From a checkpoint of a small transformer trained on Wikipedia: MLP 1024 SwiGLU, vocabulary 2674.
MLP neurons of a small language model. Each row is named by its layer, matrix (gate and up: input weights) and neuron, and shows model dimensions 128-255. Each number is 128 + 32 x the weight over its row's rms, rounded and kept within 0 to 255. Numbers have three digits each. A neuron's up and down rows have the sign that makes its largest values positive.
A block is one neuron, or neurons of one layer that tend to fire together. After each block is what it responds to, as a language model described it from the Wikipedia text at the highest values.

L4.gate909:163118124104129130075117157131095128117023096114108111116118130159042162138125143133142170093169065152057122129109136182090121115168126114140174146133106136118110114078183123117148110101157060104118022088154144186125118164100140148145091109136138126122064130172076133100106136143141163187123148116212169149175102097188127128098176067152145160086119140120172106157094137176118127141164
L4.up909:028153155100145161120150135132109139178124081098169156122179173132164124143135109126164148096145129143140115133088057120135102119126132062146141116099160173117083140120120119057122129139113078146170139103110097164147121117123166098104110090154106068139078111171109145133149084179193125104104140086106178134148117098115187140129164053113144118145134147095195166113124165151125088112087
Responds to: Digits after a decimal point and percent signs in census or density figures (2.34, 0.40%, 13.22/km²), plus commas and conjunctions like "and", "that" where a clause continues.

L2.gate156:112127156052109112118101078164161143103142182041158132104164146193167126129171120142151060108103121136174071141153119137148150169144115141150172142097119106140132115166158142111111144204163144158165142093144122124131103121111198189147164082112080105155141155080102159131107102120126202117108130163095150127095198186119132139065164154162148134107162143135157078126147158144150110129107
L2.up156:094112155073128120109124079108095117113164095027155160094167178227194096179093114097158065087075157141203136119158138211125175126140111147152167106181094135142072118162163137126138122172126113135138179037183154095110114090095201108180108072148086127184104105104140131118151104108127156059118106102109104114101159187152132153132111093196162077093139151109138193129122193143146141171107
L2.gate207:133147160172124124091140152148136128114128136102163190156168114134101122175154149126196159140130111110131128148169134139120106107166107108143115124090155090143058135165175123125144141178196087080136127085175070145169093131114132099136069204157114123077160137095104126187144108127082187193082095089090175129107174100162171150085115185110143152110163202134137115154177126135136057126162
L2.up207:092089098092110128085129146147121107118091100107154194168117093113158156134174145095101116106118111149161132137114152113156164127143126069158062133126170189128081120124151122084107132088165126089211097115131097107186154105103137127115102174123183162115103114112094132189064115168109177121096050168116180131096153154173144154114141157132131112104092147146120158106118140091192104137152
L2.gate328:127130191138089165161136113131097171170090116151118100172116134179110144149142088164165116130171129123184101108106171189133119153133126155166145115094139145084162158087178140138129112170117193091080112121120091108046147108128135168100104089075114114140097053129147121063123136162223149039152089131138099164112179133119135138147133133102156118098098063121172151143091171105161106158087
L2.up328:149148157131162154150127117205045160187083169141112087140106197134153079120154090110121088120114034106106124098097145149138078114153124120150125160132116098092154144122103162119119168161107085034115137079147102118176166138146085142189067079154090163139075139186107158082142136113140109150085129137091157144071131146135174102130125178145120068117132119143170090111117147124150070138113
L2.gate345:144109104173129144090143149127146127155118141121088114141086127134148140102156105080130113085151109146156102129124170124121103127146136163143089068150121131181166142189114136167140122106125096114198137131157125126130135184140146124120142093197156127138171118152146163124115091101099103108143176092158072200122107093042163143145099175142134110113125170135130172128116122129072128107137
L2.up345:087177103112156140172146136117145058136163099128163177123110130138033046107137101085159153167174139176126074118127182145083161146088088070117126153111143078137104130085081110118041099121149132146086160120110132151080087134147128156142106092141140147095108132144132098178136143134090171149125153130155150169064119110151164069191162153145117171159080179075148135133131118142098122134130
L2.gate420:103158140122122124143086092145082148058125142168105110165167152172136152157133151182129156185119103209100100133104136128154100126149078123060070120131184121107114113141115091093120140170141137115127063122160128137100136146158125096153173077083138089116125157121100126117135117153104115147099125144151128143122122144118209103140118140060201074239092108128143129120104138116130179139105
L2.up420:124148104107082177179117109175151181128135093124119123102108151163095182158117142143119125158142179153125115210194120096151115123100119143124090079167159077097174077130068132131149118137119157077145090108121134146083099199111133053154176152128085123111164167069162110137119151166102129154105116121120109149182104149074224140125070137101130084217112155152118155108107120075128127102124
L2.gate724:189120134117147161118137118048095108152129160159152165169148107112152107169143125110116093076138123159101142175134185132101050100119074124176118187083134122121070103166199151120155178179186129074143129156174103181093123116120161102162161089117099119168132117143118095103184174143121104111146146138185127187162113118133134156087081145198130157136188128110179177136153084127135126132094
L2.up724:148156095175149124112100094077160150122141156123142175111159059115131115141110114126115158134112109200112178124100150111071151068144131114127055178130125142098156148138137098150128129116151155124130147090116154165139072132140136122148148123075073158123165111159178100112155107137157141129080174150181096133135174130151108149105145141111144092138130100077136095145144136106085116110108
L2.gate726:108161162130112177164075168098131166162118112142123166168157144149098120141115095099141162091111144096131114073028128115097077112123167123138135082093142119113091096124149095117144125147178107095178093121123140125147150099102123148161124067114144164164126111105143148062139170135080143095114096194107130160114184101120079169147141136166124131152129126172118107129158139110139151139106
L2.up726:077120107117124118087118133090074094142123184112184114092136113141131106145125138136124092119157141118158117136137124116096121152130117132136132118135152102142188137135157088082109121178110098070098152146127115114078081144126158108122114138161078145145124144125118117116170095114136150137057126147099102102170099123102150089185097147171140066174152171105083121094187194096156145180116
L2.gate779:144152146135096126124148191172080130144178037110131082080088140096144093128094113109139156105113129117135097112135114148113089141144147126136048129171114107172069184112045137152146115162127119081118132180143123114147121152114107117078082114151135172119154010139170179087173081132099138116105126133077158114148126169117099133131174070080163151105203177177135110172161130133140131124132
L2.up779:078114125142145093132092118086150120121146066142109068084145134165093111082088124195124082069153125116090135150161134044111168084130060141088117110140116136105148149116112108110156142128113140082110156150110120144155127104154161157038113088126117149141172164125152085093128185151098152119150122124095131197125142167104139087149116125104126132098146137097118101151137149134144125077161
Responds to: Fires mostly on % after figures in census and demographic text, such as 27.8% under 18; weaker on known in "also known as", such as, and infobox fields like Country.

L4.gate138:076136125152142139156130103171134126121185092077142107115101118076165078141147167120139161143132086059101162097138118117120122139149053121086109160103123149112125176131115104100120139170147057162165124129143151115143157121092115137159121133094160114095110091154061109136108104125134139116153114117131153061093125129095054112138169112083168149135088110121087113125132100110102172108125
L4.up138:146100056092125117117072173134152128137081097166178111122179129124109118066179126106173079162071106183098139096175126128121169167103166094130147139135127138123110090068067129098190165141081090125132067174133136067138089075153146112061127179172155141116112084155153137097148147132108147120110106182111163101136118174202091104116132129188089138113102128109056082119104166127182095103126
Responds to: Tokens just before an expected number, mostly dates after "On" (On 5 July, On June 28), also rating denominators (3/5, 9/10), table cells, "total of", "than".

L2.gate9:154134070155134128105106150169094109153170109164119171129151119144160153125138086126113072114194114122132095100177097113161119137079125094094091128084127117086151084130130097099113129115131120090144116120094134173143172129148216138142114084145103121164166156145113116147123184150102153094119155107095149124135155104116108170125116167095136137127149105123089123131160133098135178032128
L2.up9:222107124188116126105129121116080146117142154074149167101144168113162130114139215110093064141098181081177126134158148112097130148097100100105190133145121085131106107081169046131081148124149124141151092118152124180155094220092116086159100143138119067085102181171122096082133130167164146101119159150146063156163154135130158136164160097136107126116176122162117187093142161083104162062048
L2.gate372:183160133081101150195166101104180155143171095162168166106127140096148163130093126112137153077121100136057104079139175106071101163077081159112107168110132094079084134091076112113184075141114103129095125144140082155099139104121140132177182181120097094122109150051129137083137120117135091170084185072173146123144085099118066122124146109084219130198135087086105106117126133139155113148082
L2.up372:116128117167106142165192167123084121099169138102121124179174132067121076125159110105077087161107189152126090096085128166078117120090131120096130152136099141139157138129182117113143152179094063115208146123149117133116120165140132171129158139209100172158188124147144085134108092086096080106058110176079147087115141110063094084147147123154075142179124087106155162143115130139181166095150
L2.gate421:093103082060152124116117118106179091139126159162107174149144099165157142123108149135094095137134170149107126138101070082072147119169117130132108156114124150079133090176090129151171129139134122090132124118118141160081164100133163112081177108147188116066124149160112048129149115187148068179052143100135137113188088070150098117117135124108126143109182091167146123165116065135107134108105
L2.up421:100110136094107154089133135136157143109144097154104204106131068153108119111118131109113081138085071151211203157181092143114172161124176138126163067155132076102127143124142109190127148112088138132079094157063135154062083152108140089130116165112139081130081158128099123167157131104134163110078114121119102098218135117194121157155078109132096141177138127132171130152074120170147179185125
L2.gate425:142142120150106157185135148086148108152168176174146105140132111044106090136156132146149170097161163177193101134092087179131146089079120070094164157071072127119118174170165165153155122114117078113130110030146081087067250140109199135107126131092111100101138140163039174154121102113137083131143118105102097099127135149164126084134117138114167144124110087124134063143122129125106131112193
L2.up425:157139100156096144160066153146121105162161129102105118175162062103141096165226151108194123197093116162140145122090104094136133133125169137070107166156117150113103152141223103180159147177143158106093168083145144139093118107164087124194121127109176115157117131151099197054118117150107101147123102197148149163151150170108167090105168128129133144078136111119129066147152134131096134172098
L2.gate471:088086135183107143128107144129174109113165109124141138108071173033147044129078095062162111074132090115123121141169111151107117142160123110086121147173161126113158126117156160123078180100090148101124102178034077122135140137117141158110198166142150094172096194138114109087162082120078134113085165102115121089130154092110105141127083070148105082147080094153157123119175124089202094209125
L2.up471:166178128167106159194116106147120198059122071134167133120148099078167132133157150146146161128117136073161176099154162145090136115133105071122124121105097111119137114142164150131156121105104113148188177098147151172151099078116128181137115140074124146129084187168101200161154071128087149155116137095099121094170107120163093048133176124215106088158108137168135103076188137102116142148158
L2.gate501:087194091173175147109089131128172119079171106093169138157113143092106153075133097125140077113142114095127126084150142081117049144091160145091136154084171117039140122134158172065142149148132139080136132198084157100149181123145124114124128124053100131066126165198150131092091151110128181132092115109125132121047116111165104098158103154174143120110188069138104146102128120131151127141130
L2.up501:079148062116196163172080131192141110142184087093186118173161124060114121118161134119147118149163112140121206116104121124169098187109166128118136149097125181063134122123157124085195180163095178100160072134117144052128119116114126148140132163033117175047148153165131140118079153080107139116068136187166143111110136070142134099138129146175137130159179108119128078090099152137152141126107
L2.gate624:134142176166107126188105067098087117141136156122160099096188160099112111078144202105077099089122106123123114128145120116149094135097182139115110107166203148141147132103113159163121091138100136073117157146102118110137142107138150092152131128124115140136115151095127127077118120095111212155151093099137110103113107172197154142089126157170153113128151147211094108069158136159113098127119
L2.up624:112135095196155159138117093098150123098201097132153112157184119125137158070109195158107059110168152109112147109097138131097145163102165132098133096085101076087115106096140151117171151141089147102115119127095157155150152105053110168075154131118128200130150130154118112153148145095113083229141131149178146123105096118142196126097127131170097121113159101066166163162139104155167102077098
L2.gate758:156113150121092127140085147086128119097176179081195125151109108093082166140099151143167155098154094111048125094152145060180074109141206115170052109109186164120125113162183128175102145109102071092127129163136104079111124070052113138122100125116071073116136137105130071108124192156102143114131030130170094131195107136117130138092157129126158093090141092126101102088126203174130140161133
L2.up758:147103165083179156151128133154121089122139143107184133149127146121118148145120120096116151085158143098085169104141136072078099092138134075144122157130115146181138130133091142177152127086098190103122114131090177126086126076141183139183128165098075111151203143122082109133149126131105080144140105120140145127132106122124091130116138177086080155077132089151123079143177057125141080164141
Responds to: The space after a month name before a day or year number, e.g. "November 6", "April 28", "In February 1873", plus a few stray word pieces like "inc".